{"n_layer": 8, "n_head": 5, "d_mlp": 640, "vocab_size": 512, "norm_place": "pre", "qk_norm": false, "tie_embeddings": true, "init": "normal", "init_std_o": 0.00991, "optimizer": "muon_variant", "lr": 0.00745, "warmup_steps": 200, "final_lr_fraction": 0.0}
MLP neurons of a small language model. Each row is named by its layer, matrix (up: input weights; down: output weights) and neuron, and shows model dimensions 0-127. Each number is 200 + 30 x the weight over its row's rms, rounded and kept within 0 to 999.
After each neuron's rows, "fires after" lists the tokens most often just before its 100 highest values on Wikipedia text that the model never trained on; "fires before" lists the tokens most often just after its 100 highest values on Wikipedia text that the model never trained on.

L5.up270,205,213,166,191,171,217,161,209,166,210,209,152,219,220,232,213,164,259,186,219,197,224,236,157,149,208,182,224,182,169,162,189,209,183,196,226,245,210,253,155,198,200,214,193,231,146,134,186,207,210,189,246,188,230,201,204,164,191,196,217,181,187,211,233,186,167,232,241,246,250,197,237,218,172,149,207,216,180,225,183,308,182,216,207,205,165,163,201,234,242,222,157,228,203,210,165,199,210,198,170,185,182,196,187,218,138,211,207,140,232,210,205,194,187,177,141,214,210,151,235,243,208,185,172,220,206,222,181
L5.down270,163,251,229,223,159,197,178,203,209,191,194,170,220,224,179,169,220,236,154,170,179,259,239,214,212,236,118,200,175,163,150,173,187,209,226,209,192,235,197,178,161,207,186,261,161,162,154,208,145,159,190,233,172,246,141,209,184,161,214,206,196,164,217,188,211,162,171,231,216,227,163,191,202,239,166,225,185,154,214,203,246,212,221,188,231,234,159,152,255,155,199,217,226,220,254,188,246,146,215,193,223,221,233,156,192,171,193,179,193,216,221,162,224,172,192,183,230,224,196,219,223,212,140,184,227,190,229,198
fires after: "\n", "|---|---", " |"
fires before: "|---|---", "|---", "|", "o"

L5.up452,171,219,184,217,239,118,224,226,200,201,168,216,193,139,187,182,225,208,228,192,221,176,204,195,186,196,250,143,206,207,204,228,182,185,203,191,218,213,198,241,155,192,180,205,150,229,204,186,153,227,239,195,189,258,182,181,216,197,214,205,232,240,213,160,193,148,248,201,189,193,194,201,195,241,179,216,238,188,185,141,203,193,142,247,122,222,226,234,158,184,177,250,201,230,215,189,196,164,245,208,161,192,180,246,240,146,184,191,228,244,236,178,167,201,185,199,206,228,244,228,204,198,219,210,155,214,187,234
L5.down452,243,212,214,197,200,188,175,207,198,199,194,187,156,200,188,215,172,203,208,158,192,192,248,182,183,195,175,195,187,221,164,189,193,211,159,217,237,180,181,213,269,124,193,223,209,191,214,197,222,151,193,216,205,208,129,205,163,243,191,201,185,248,194,205,134,184,150,209,308,232,224,217,186,218,253,202,181,192,166,216,205,216,157,171,202,174,134,233,203,196,239,187,169,145,156,218,201,216,211,199,268,196,222,242,200,206,230,232,222,214,193,237,193,203,215,236,139,206,223,200,211,219,223,183,179,220,212,291
fires after: "res", "s", "c", "ol", "an", "ac"
fires before: "ent", "ed", "b", "e", "us", "at"

L5.up194,185,205,194,222,170,147,171,210,204,185,195,177,197,270,177,227,253,246,178,158,237,167,223,218,179,170,195,277,208,225,174,211,222,152,230,229,202,193,250,158,188,265,166,142,202,218,166,172,189,172,203,201,191,174,258,163,225,200,129,194,188,252,244,178,218,218,236,198,199,199,203,177,198,233,257,213,228,136,168,182,195,193,200,187,193,219,197,214,195,173,185,228,178,237,145,222,240,214,238,146,221,236,201,201,166,189,213,162,201,260,209,217,185,260,217,201,189,207,174,238,235,191,234,238,204,174,202,215
L5.down194,202,203,224,153,174,240,200,190,201,175,156,198,170,199,173,173,223,217,151,183,197,176,250,189,199,151,204,242,198,210,241,186,234,249,157,194,213,237,190,183,234,206,211,157,232,158,196,201,253,166,170,177,170,233,176,239,134,174,221,190,193,161,206,246,199,173,209,247,254,219,129,215,239,244,196,235,206,143,216,208,204,209,189,224,189,157,260,214,165,208,192,174,198,200,261,249,227,154,172,182,150,229,167,186,195,243,190,258,167,211,192,237,213,226,197,215,266,150,202,201,150,195,226,187,195,217,251,229
fires after: " re", "e", "ent", " was", "os", " st"
fires before: "iv", "re", "al", "p", "as", "ain"

L5.up53,187,235,220,178,187,169,184,149,196,154,176,163,218,223,254,204,171,213,153,189,206,208,197,218,208,202,195,229,164,216,175,133,160,184,213,202,213,144,173,204,163,234,232,255,244,215,249,209,172,203,137,196,166,221,202,174,216,202,223,201,210,242,184,234,190,204,181,212,200,190,148,162,145,177,205,191,186,171,223,183,217,122,203,186,199,175,191,199,201,139,166,237,255,230,187,210,128,232,229,216,234,189,225,204,247,207,175,227,230,175,233,252,183,187,230,196,198,133,269,242,195,206,204,246,183,188,208,243
L5.down53,145,213,211,164,185,238,142,172,171,149,173,179,202,187,187,199,141,210,171,208,189,226,210,241,221,207,270,197,182,271,133,236,205,166,202,192,198,219,194,190,197,163,210,205,191,218,184,239,189,226,212,176,209,194,228,189,169,171,186,158,206,209,186,211,182,255,230,212,254,197,192,208,216,197,181,204,174,229,187,179,181,234,196,181,248,223,168,210,159,279,217,192,200,221,174,232,224,200,175,191,241,188,272,224,192,202,171,165,241,151,202,240,201,174,205,252,173,205,183,187,222,204,227,184,187,245,249,189
fires after: "r", ",", "il", " ", "u", "b"
fires before: "1", "ary", "2", " ", ","

L5.up190,238,164,214,230,163,223,214,159,148,195,157,186,220,218,203,242,166,225,232,211,248,268,203,268,220,205,245,131,193,171,242,172,214,150,236,222,137,212,235,240,188,178,160,204,290,223,180,224,206,231,196,212,203,165,160,255,170,204,170,189,205,232,234,172,224,246,212,176,217,222,223,237,218,210,216,197,233,169,195,188,237,197,240,214,158,160,215,155,204,185,209,217,187,205,191,175,210,194,194,202,189,241,154,202,214,237,217,198,179,194,220,185,209,161,217,208,183,260,206,207,141,230,168,175,207,186,194,153
L5.down190,226,200,154,235,197,189,194,205,203,166,161,208,176,196,205,202,260,178,170,176,145,167,220,144,190,136,207,202,190,243,232,220,231,213,233,209,212,203,223,171,185,197,220,153,246,148,220,179,228,212,168,210,193,213,204,172,222,221,233,158,265,211,200,183,247,221,213,257,224,229,237,179,157,183,190,232,210,214,222,216,215,231,210,210,152,179,194,207,226,200,156,190,174,223,143,202,215,105,270,222,173,168,180,207,192,200,208,189,201,202,154,176,181,232,206,182,212,164,183,251,203,190,189,256,205,200,199,186
fires after: " |", " ", "8", "0", "4", "6"
fires before: "|", ")", " |", "0", "2"

L5.up517,223,226,134,191,197,187,194,127,210,221,194,197,240,181,181,231,182,228,159,151,209,148,216,267,194,221,189,213,215,209,174,180,170,175,233,216,220,223,185,184,204,185,212,215,176,165,226,224,134,197,204,224,227,232,211,225,206,116,196,186,174,197,222,160,242,226,273,197,244,169,217,176,217,201,167,222,222,173,141,185,230,167,159,221,193,255,160,174,148,187,192,219,187,195,168,234,216,252,190,194,180,175,236,225,188,200,165,239,159,192,261,220,240,185,200,203,229,207,197,167,233,185,196,198,219,199,235,224
L5.down517,165,180,218,272,160,127,194,211,216,199,178,195,181,226,203,152,159,176,195,189,206,184,199,209,154,219,212,242,230,214,169,190,214,217,226,215,218,188,150,210,197,126,179,203,163,211,242,204,186,235,220,176,275,169,218,225,150,186,219,181,259,199,163,171,223,191,177,289,228,149,185,211,252,246,180,172,195,204,175,176,229,211,225,197,250,206,170,177,170,181,221,207,237,210,214,222,187,154,224,227,182,202,183,203,127,200,246,141,174,140,188,185,209,230,214,204,195,204,206,198,273,162,212,188,197,206,190,185
fires after: " re", " e", " E", "e", "se", "th"
fires before: "as", "ct", "ro", "g", "iv", "ent"

L5.up377,228,277,199,213,216,202,203,187,194,188,233,190,221,220,213,162,222,244,226,239,219,224,178,226,119,123,198,227,200,223,207,208,217,167,241,242,177,121,203,230,234,219,208,203,187,184,238,168,181,143,162,156,192,252,183,186,261,212,212,199,202,240,169,272,224,169,210,227,227,197,234,193,145,176,181,192,225,160,178,197,221,223,176,167,142,199,240,158,204,197,213,181,199,192,213,162,205,216,211,193,211,234,226,196,221,220,190,128,221,209,179,182,216,212,243,193,212,214,211,184,223,185,203,207,198,184,107,198
L5.down377,169,193,191,178,196,173,187,196,210,169,192,223,165,178,207,174,162,224,209,196,216,183,243,136,204,210,204,219,163,142,226,157,266,208,216,187,226,181,237,208,283,188,155,210,174,192,248,201,212,175,204,209,145,199,206,203,199,175,228,266,212,166,196,224,186,234,164,174,218,221,251,145,156,202,155,201,210,181,177,170,245,181,250,252,238,211,164,268,207,205,203,192,206,166,138,234,212,229,181,211,182,252,167,153,168,172,199,149,197,183,218,211,137,225,223,176,195,254,181,200,220,174,194,221,247,229,196,139
fires after: "est", " p", "r", "o", "ort", " f"
fires before: "l", "t", "he", "ed", "r", "on"

L5.up554,143,200,140,245,219,237,236,163,169,195,171,205,178,274,204,196,230,164,181,199,176,216,225,211,206,237,242,225,201,259,205,197,178,213,256,207,122,178,195,162,189,217,170,169,228,210,235,183,174,216,212,224,227,161,183,195,203,239,219,239,185,206,153,216,159,180,152,159,187,200,209,147,226,171,229,177,233,216,160,148,187,142,192,239,202,221,208,259,186,153,196,214,182,163,200,170,234,216,269,187,159,187,165,197,214,192,204,161,206,163,242,204,215,157,194,236,188,220,258,191,192,195,186,238,238,167,211,175
L5.down554,149,193,232,182,229,174,212,150,214,163,232,209,211,226,178,210,201,189,129,158,150,258,235,175,172,218,167,208,199,145,222,214,226,145,178,246,208,206,218,199,235,176,176,204,196,197,194,192,207,168,149,208,194,236,183,240,152,150,148,205,155,250,195,218,213,212,231,196,143,254,201,178,215,202,195,213,199,195,170,189,194,242,169,175,186,239,204,211,203,242,142,179,159,250,206,198,212,209,200,203,178,209,241,191,226,157,187,202,160,256,216,218,188,206,167,256,201,180,190,244,240,173,179,159,182,237,197,199
fires after: " c", " C", " con", "c", "C"
fires before: "t", "r", "c", "n", "id"

L5.up7,133,190,204,226,197,227,164,165,191,192,206,191,256,134,223,182,184,149,176,188,180,187,214,204,172,147,160,213,212,235,188,254,225,168,177,190,181,238,200,239,170,167,229,231,186,201,162,235,212,234,210,146,212,239,196,240,219,219,186,139,193,176,198,189,199,203,259,198,185,231,189,201,175,204,207,236,187,198,203,174,138,164,193,208,215,185,208,197,159,181,165,206,183,193,228,175,164,173,259,231,188,174,211,197,283,193,186,206,200,155,208,199,208,202,177,168,231,166,185,203,189,241,198,162,253,218,246,168
L5.down7,207,161,211,166,182,197,228,223,223,202,168,218,208,183,148,182,195,154,185,188,270,223,236,228,209,231,221,175,240,181,188,165,206,239,202,255,205,152,219,171,182,209,266,235,262,152,163,209,178,215,229,204,232,207,206,211,227,149,219,195,251,191,154,221,231,222,211,203,141,271,188,197,191,222,172,182,173,182,185,195,160,195,232,234,218,147,220,148,208,220,178,204,196,249,182,170,234,248,235,139,187,147,191,160,166,185,149,238,252,180,211,199,177,192,177,234,181,236,188,184,144,252,187,157,215,170,163,199
fires after: " d", " ", " on", " w", " be"
fires before: "c", "ig", "p", "an", "s"

L5.up26,227,162,148,196,250,173,223,162,181,239,246,196,211,205,166,184,235,194,222,229,204,224,215,169,181,163,198,194,205,215,191,229,177,202,207,168,191,244,168,247,189,212,192,153,209,190,277,192,177,239,155,150,261,211,190,192,183,203,155,212,182,216,237,190,236,163,208,245,199,231,239,214,232,166,210,202,111,240,198,204,285,174,170,244,228,190,189,228,208,207,209,245,252,221,233,227,233,172,184,243,170,177,211,204,207,220,192,231,149,198,187,182,135,192,208,193,232,175,240,195,161,154,212,191,195,188,162,249
L5.down26,241,238,208,250,175,217,252,215,172,200,204,201,216,217,195,176,205,202,185,200,194,242,202,217,176,140,227,185,184,175,227,213,235,191,223,190,213,143,203,180,185,236,201,180,198,182,157,176,237,166,171,137,215,204,170,189,204,169,175,188,235,177,202,182,192,175,176,138,150,183,239,204,254,181,176,242,210,231,194,183,169,165,215,188,142,151,179,188,171,191,197,180,220,232,273,247,259,223,267,248,213,240,155,139,236,222,207,175,197,239,262,177,228,215,200,193,212,180,223,203,172,177,210,188,228,210,196,256
fires after: " b", " o", "le", " n", "l"
fires before: "her", "ic", "w", "en", "he", "er"

L5.up481,244,209,224,187,195,257,259,227,203,149,198,131,166,156,204,188,134,179,228,164,193,176,177,196,206,170,196,205,179,162,218,207,187,212,150,168,222,176,196,188,168,153,211,164,197,235,231,248,230,222,221,145,264,281,172,255,212,179,257,193,216,224,216,147,238,220,181,185,215,119,199,172,175,206,254,217,231,205,165,194,274,192,185,202,201,190,215,157,172,203,224,177,208,209,154,275,195,210,209,154,215,196,207,154,223,232,225,221,187,180,224,213,177,194,216,207,210,199,203,211,164,218,180,207,204,191,240,203
L5.down481,174,259,179,223,209,179,178,130,187,203,172,261,167,168,207,156,200,225,195,225,200,241,190,266,213,210,199,223,170,214,227,212,222,151,222,176,190,184,198,214,216,249,182,179,200,165,196,236,183,197,178,281,221,161,167,147,196,200,208,115,200,267,222,227,202,166,255,194,171,250,199,180,189,190,202,241,177,204,198,181,198,211,197,219,180,177,230,247,200,161,216,223,156,209,241,169,182,184,221,254,128,195,185,234,230,187,204,196,202,257,171,191,216,182,190,189,218,155,151,178,238,211,216,190,213,189,118,182
fires after: " ", "2", "0", "6", ";"
fires before: " ", "\n", ";", "1", "2"

L5.up292,244,216,201,269,220,144,137,208,204,110,202,183,188,247,156,193,211,224,180,202,242,173,183,195,160,238,221,210,196,222,218,165,190,235,162,140,182,226,197,186,175,216,150,207,198,198,190,220,285,217,263,237,207,216,248,183,185,243,200,196,234,193,210,202,202,224,185,237,204,208,237,185,163,214,212,136,178,163,194,217,173,237,208,183,207,211,204,198,230,192,175,201,190,185,214,204,186,233,215,269,204,223,184,148,250,177,197,194,200,199,196,213,199,195,129,213,173,138,211,171,164,178,209,241,215,189,258,188
L5.down292,213,196,184,198,175,255,199,197,212,204,230,176,187,189,170,252,186,175,195,216,193,192,135,194,177,154,214,209,172,210,194,214,177,175,189,177,190,288,117,213,201,189,182,182,220,199,198,191,159,218,154,221,260,128,182,154,181,229,210,194,189,179,240,262,215,215,199,209,198,244,212,167,201,260,222,167,203,178,209,190,213,207,192,228,225,190,208,223,159,223,233,147,176,199,167,209,212,215,184,163,182,264,203,181,246,193,173,208,288,187,225,191,243,193,180,198,168,197,208,237,166,225,188,224,201,153,194,228
fires after: " de", "e", "on", " le", "ri", " con"
fires before: "e", "er", "t", "en", "ed", "in"

L5.up397,150,175,233,200,208,219,224,240,251,220,239,180,191,173,202,219,195,160,178,190,157,171,185,189,172,313,198,234,160,192,203,191,162,210,208,167,209,206,172,209,214,213,192,205,168,115,195,235,161,149,213,215,215,221,246,210,183,213,185,115,249,212,193,193,208,178,211,221,231,185,159,232,211,217,237,248,272,227,232,233,150,170,212,195,194,193,140,186,180,152,215,211,141,242,202,215,184,162,245,212,199,257,192,167,269,180,219,220,194,168,201,205,229,200,230,210,236,210,191,228,189,212,212,194,201,201,218,236
L5.down397,252,201,155,248,211,224,204,179,181,150,152,215,200,175,176,216,226,211,221,198,254,182,184,211,279,171,182,214,239,213,205,228,197,202,224,177,185,179,213,189,200,204,281,215,220,291,152,212,269,175,197,184,135,218,177,181,198,229,262,183,241,168,157,208,202,175,188,195,247,228,256,201,212,220,158,233,191,237,212,206,226,212,148,180,208,135,180,211,220,177,202,171,180,212,184,203,194,207,154,191,213,175,164,158,173,175,213,222,244,179,194,168,228,211,198,191,216,241,184,172,194,191,173,243,210,190,244,165
fires after: "m", "p", "ub", "c", "ip", "ec"
fires before: "ic", "t", "s", "d", "m", "ac"

L5.up112,252,215,240,177,212,150,218,210,183,154,239,195,207,205,189,237,221,196,229,193,173,259,181,182,244,177,134,189,167,246,189,183,190,234,249,195,156,160,190,214,209,173,218,173,224,139,144,160,249,241,184,168,224,161,243,252,210,199,219,216,165,210,187,183,201,246,175,154,184,197,218,251,252,184,217,189,228,157,215,209,187,166,209,232,222,226,183,211,222,211,198,171,182,199,202,195,195,231,211,214,177,200,170,201,220,194,193,134,186,140,178,199,200,213,175,223,176,231,138,184,211,174,228,202,211,250,264,192
L5.down112,137,176,195,223,181,218,220,180,237,184,183,263,154,193,216,157,163,222,211,169,210,143,221,193,195,233,198,221,200,200,194,220,214,157,206,222,207,186,187,225,187,193,259,182,155,213,212,271,194,186,215,215,212,254,181,171,189,189,179,144,269,214,215,133,182,212,231,237,287,248,247,194,151,203,195,217,216,216,246,228,172,154,172,225,165,174,236,192,243,229,183,167,144,206,205,218,172,199,175,207,194,221,209,212,160,176,216,217,222,220,181,233,214,192,145,198,184,178,191,173,166,236,211,266,205,133,180,224
fires after: " |", "6", ";", "5", "8", "4"
fires before: "2", "1", " |", "4", "0", "6"

L5.up491,156,238,231,223,236,191,230,201,183,196,199,133,162,224,200,159,163,227,210,177,191,178,227,218,200,139,206,200,202,203,192,227,212,217,174,200,172,216,225,198,230,271,219,162,181,270,202,185,216,177,190,218,203,167,226,188,235,165,191,221,256,230,209,225,211,217,177,163,165,186,207,219,191,190,257,191,207,196,214,160,182,217,184,229,260,184,228,260,216,209,214,244,185,187,190,217,203,182,243,225,144,148,199,219,149,170,180,228,250,155,237,147,178,184,169,230,157,176,221,149,209,181,214,220,198,184,180,190
L5.down491,187,220,211,196,207,187,274,164,181,166,205,232,203,182,198,224,221,208,290,207,202,196,177,250,240,186,211,238,188,178,225,187,159,201,234,187,196,211,184,149,147,186,151,183,230,126,216,178,182,136,126,163,221,230,162,182,217,232,218,212,139,176,149,190,194,200,228,240,179,222,215,154,251,226,173,198,204,235,232,214,226,278,192,224,192,196,192,191,213,238,166,181,173,169,132,175,190,182,219,212,220,199,205,177,208,171,215,165,155,226,178,214,232,237,190,227,215,189,217,223,191,221,199,263,234,162,196,200
fires after: "on", " con", "c", "em"
fires before: "ant", "r", "e", "it"

L5.up97,240,204,207,181,189,192,203,230,195,167,206,194,194,181,196,240,254,226,172,195,239,180,161,155,219,201,175,179,220,205,230,187,221,258,177,176,185,225,187,263,111,207,182,159,188,205,219,172,177,221,203,171,164,223,202,147,176,214,194,163,213,170,205,213,232,145,193,216,218,202,163,157,219,252,177,218,168,218,213,154,213,188,216,213,172,165,182,155,177,155,203,234,211,186,240,212,229,183,202,197,232,223,238,188,268,196,199,203,201,213,232,209,188,181,165,218,196,140,227,217,239,232,235,182,238,189,176,203
L5.down97,186,217,176,246,207,163,241,218,170,189,244,214,152,229,170,225,225,190,124,197,204,189,224,152,183,238,191,176,187,130,211,220,190,239,180,166,214,180,129,203,150,203,170,167,220,199,217,223,214,169,201,155,174,195,179,166,197,183,207,191,244,189,201,264,223,220,216,186,181,197,214,178,225,240,120,189,256,185,185,230,203,247,167,181,179,196,167,179,196,239,251,185,206,210,174,183,143,236,163,196,189,198,213,221,215,225,157,211,189,201,252,177,178,201,226,226,231,251,215,270,179,201,206,207,201,194,212,231
fires after: " of", "le", "e", " O"
fires before: "ic", "and", "er", " the", " L"

L5.up553,165,228,175,183,186,195,214,179,180,202,191,225,184,260,225,202,203,236,189,166,210,251,160,200,189,207,242,209,225,252,251,229,162,155,150,139,173,131,200,213,215,217,207,202,128,202,211,218,203,183,189,186,227,242,226,192,214,192,166,207,191,234,194,241,208,155,195,225,235,206,229,217,180,205,267,164,159,147,210,221,190,198,179,191,209,169,156,146,214,189,193,228,206,176,217,188,184,209,234,221,184,161,193,196,175,207,212,220,212,274,215,174,187,169,225,200,156,190,196,213,234,192,177,254,188,170,166,231
L5.down553,208,185,212,195,231,201,199,139,234,146,194,235,193,188,187,303,180,178,175,166,211,197,155,228,241,155,203,130,191,240,174,241,205,207,184,174,258,231,130,198,141,152,212,222,194,197,198,175,242,218,199,160,210,149,180,185,207,237,194,190,234,183,211,237,213,273,211,191,194,189,187,219,181,229,195,206,187,230,219,138,187,207,179,196,233,205,226,227,241,164,166,216,180,221,193,162,240,201,149,255,219,215,212,190,225,184,171,211,130,210,247,235,170,174,185,180,182,253,238,219,244,218,198,234,242,180,204,181
fires after: ",", "p", "9", "s", "1", "ec"
fires before: "2", "1", "b", "7", "e"

L5.up489,178,203,181,229,201,171,238,191,143,291,204,152,248,174,192,164,149,238,212,209,228,195,213,184,194,141,236,199,133,200,216,182,205,180,197,199,196,150,209,188,206,267,217,205,204,205,193,182,217,197,206,195,129,261,213,260,160,153,239,174,191,213,229,253,191,195,186,192,208,241,222,208,151,151,207,218,206,200,247,167,219,224,245,217,185,224,215,155,161,174,195,243,186,195,248,233,165,237,172,175,209,169,193,180,197,137,185,209,243,181,204,190,231,216,250,208,222,196,235,199,215,175,229,239,218,219,205,213
L5.down489,194,197,190,171,189,173,224,219,223,186,196,197,203,242,183,195,205,223,164,201,208,243,222,201,220,234,175,203,222,276,121,144,180,244,170,200,199,227,246,171,177,163,214,187,156,214,227,200,146,201,201,227,225,246,220,174,207,154,189,187,183,183,180,221,186,173,216,190,224,215,131,216,175,232,199,236,210,186,203,210,147,157,196,166,200,197,251,162,137,205,212,227,211,136,190,189,239,183,193,257,213,182,206,160,212,206,208,208,217,242,224,170,237,231,175,265,195,196,169,210,199,215,174,181,226,271,196,201
fires after: "v", " F", " G", "ic", " f"
fires before: "u", "iv", "or", "ul", " |", "ur"

L5.up357,208,144,194,223,197,178,194,151,176,233,193,249,212,210,175,244,187,210,246,222,238,164,200,227,136,137,217,188,164,224,197,205,173,150,166,210,260,171,255,266,219,167,155,209,209,268,194,207,234,155,185,173,188,197,226,188,195,232,222,145,194,238,194,234,240,246,197,175,175,232,231,179,207,157,203,226,189,225,235,143,181,170,191,177,154,232,188,181,193,188,213,229,186,209,166,206,173,260,179,242,205,167,140,212,203,159,178,193,143,217,190,124,236,211,221,196,218,225,174,188,223,164,223,177,228,214,210,172
L5.down357,241,240,278,182,202,256,173,163,213,183,229,225,204,245,212,203,235,192,171,222,198,210,226,191,158,167,204,233,221,230,172,268,245,209,174,183,203,195,184,196,251,220,206,202,186,198,189,238,214,184,229,158,207,122,222,179,181,141,190,185,170,227,216,191,131,188,161,185,158,199,242,163,204,193,240,239,201,244,198,138,201,159,235,141,246,216,186,166,170,188,192,190,245,247,184,224,196,197,177,209,184,229,171,195,207,165,196,187,188,229,223,230,223,218,153,170,194,190,127,177,227,166,185,206,194,218,178,171
fires after: " f", " s", " d", " D", " F", "f"
fires before: "on", "ed", "il", "re", "t", "e"

L5.up60,191,192,170,222,153,200,150,191,252,168,211,185,208,206,234,196,268,141,160,235,184,212,251,157,196,196,195,177,218,183,232,212,211,205,130,178,177,223,181,214,215,180,181,150,204,212,195,209,228,181,205,222,205,244,182,176,245,168,264,181,217,121,204,213,171,208,167,202,210,241,226,216,193,208,224,211,175,182,208,179,207,167,221,161,219,231,224,173,181,211,185,180,187,181,254,170,197,257,234,234,205,158,222,219,215,210,191,272,199,195,159,163,185,165,156,214,269,144,130,239,272,166,185,230,266,147,202,222
L5.down60,188,176,201,262,174,242,245,188,161,240,169,215,164,168,198,222,177,218,193,246,197,207,141,213,160,196,204,226,241,189,179,194,186,251,180,191,213,197,222,229,194,251,207,246,228,176,184,185,183,256,215,222,166,193,211,211,151,169,180,216,205,211,219,218,224,210,172,105,156,187,197,225,145,205,195,194,206,238,172,207,191,191,260,240,241,206,170,189,220,164,232,198,255,189,200,164,175,223,189,209,154,189,112,151,178,193,204,211,179,189,230,193,202,252,216,199,163,171,187,238,240,216,181,242,182,186,208,182
fires after: " d", "n", "ions", "at", " ex"
fires before: "c", "ig", "ip", "g"

L5.up80,210,242,217,160,202,198,199,141,186,162,184,240,252,185,211,158,209,223,197,239,162,205,207,204,245,228,210,214,179,158,171,236,202,192,208,182,214,157,225,264,178,219,243,207,214,191,173,223,91,235,169,222,219,247,146,197,230,207,197,197,141,197,140,213,147,224,210,165,161,203,186,218,219,186,192,256,192,186,227,189,176,208,180,200,184,228,205,155,192,189,169,187,220,227,219,228,238,266,211,223,161,186,187,229,217,190,167,140,216,195,188,224,226,236,254,228,205,214,224,153,211,216,162,191,170,207,161,207
L5.down80,172,177,246,164,201,145,196,177,259,243,206,147,170,212,210,263,163,167,184,160,189,207,237,213,196,150,209,209,191,213,145,232,270,193,160,181,229,249,220,177,213,188,235,208,163,202,203,236,182,173,188,182,195,192,200,265,128,239,238,195,182,240,206,214,201,193,233,225,178,158,187,205,224,184,194,104,131,186,170,213,164,204,250,217,194,198,173,192,153,193,248,218,200,212,191,167,209,173,192,203,217,228,204,192,239,240,178,199,194,207,232,228,173,159,197,202,182,194,151,217,156,242,229,157,187,154,220,194
fires after: " Mar", "u", "uc", "r", " J", " s"
fires before: " ", "ed", "u", "ch", "ary"

L5.up457,167,197,215,190,217,219,181,250,227,238,212,227,251,193,120,186,197,248,231,165,216,196,196,186,204,205,198,207,207,190,211,203,175,182,233,240,160,155,212,155,226,171,196,237,225,187,157,222,204,209,182,231,288,187,196,207,219,206,111,179,258,223,216,202,197,157,218,214,199,151,131,234,167,169,182,204,186,191,185,175,157,191,192,204,220,223,169,201,223,172,229,202,186,218,204,273,209,160,237,221,152,176,208,145,158,232,211,197,201,189,178,179,180,241,265,149,203,215,205,224,239,228,210,244,217,181,175,243
L5.down457,218,277,184,211,181,205,194,180,167,195,257,228,180,146,215,196,170,225,234,191,210,218,180,139,209,164,209,204,145,185,208,258,243,187,197,170,175,218,179,215,196,240,240,186,201,217,177,196,243,239,224,216,184,184,204,170,162,175,192,213,196,170,197,268,240,228,206,193,183,183,174,199,202,240,182,269,211,240,192,196,140,223,253,219,169,147,191,229,202,223,242,153,127,191,276,187,211,173,186,225,173,145,207,234,190,234,140,192,223,219,192,161,215,134,237,207,200,207,217,258,175,190,167,189,235,210,186,218
fires after: "p", "c", " p", "v", "er", "g"
fires before: "ed", "it", "m", "s", "c", "er"

L5.up611,197,271,145,179,150,186,124,212,244,209,137,191,175,190,226,229,171,240,185,201,185,172,140,236,191,235,212,198,208,226,196,189,235,221,179,151,248,185,228,260,193,214,178,195,207,234,226,196,186,233,213,193,187,226,187,172,244,234,217,213,208,223,246,179,227,176,227,181,226,187,160,173,137,173,164,188,187,247,199,179,150,206,181,221,230,232,187,243,258,160,216,184,157,193,167,224,132,197,191,238,188,165,259,174,240,173,225,203,217,168,189,176,215,149,168,244,187,247,224,223,197,238,178,188,224,188,230,225
L5.down611,184,244,266,216,198,171,196,165,192,207,254,211,169,204,185,239,176,229,210,208,178,213,214,248,146,187,220,201,189,149,163,194,204,188,192,243,176,223,267,152,158,208,152,227,198,155,203,183,174,171,270,214,209,184,156,182,189,182,209,194,180,169,192,230,177,187,191,225,172,221,191,174,184,229,189,246,198,210,213,232,235,174,221,146,174,219,129,212,216,235,241,175,244,235,237,212,258,173,252,155,172,180,189,159,239,222,172,206,151,224,199,236,216,206,270,205,267,178,172,236,163,152,214,195,176,183,205,197
fires after: "s", " s", "ec", "res", "r", "p"
fires before: "e", "ent", "ed", "er", "n"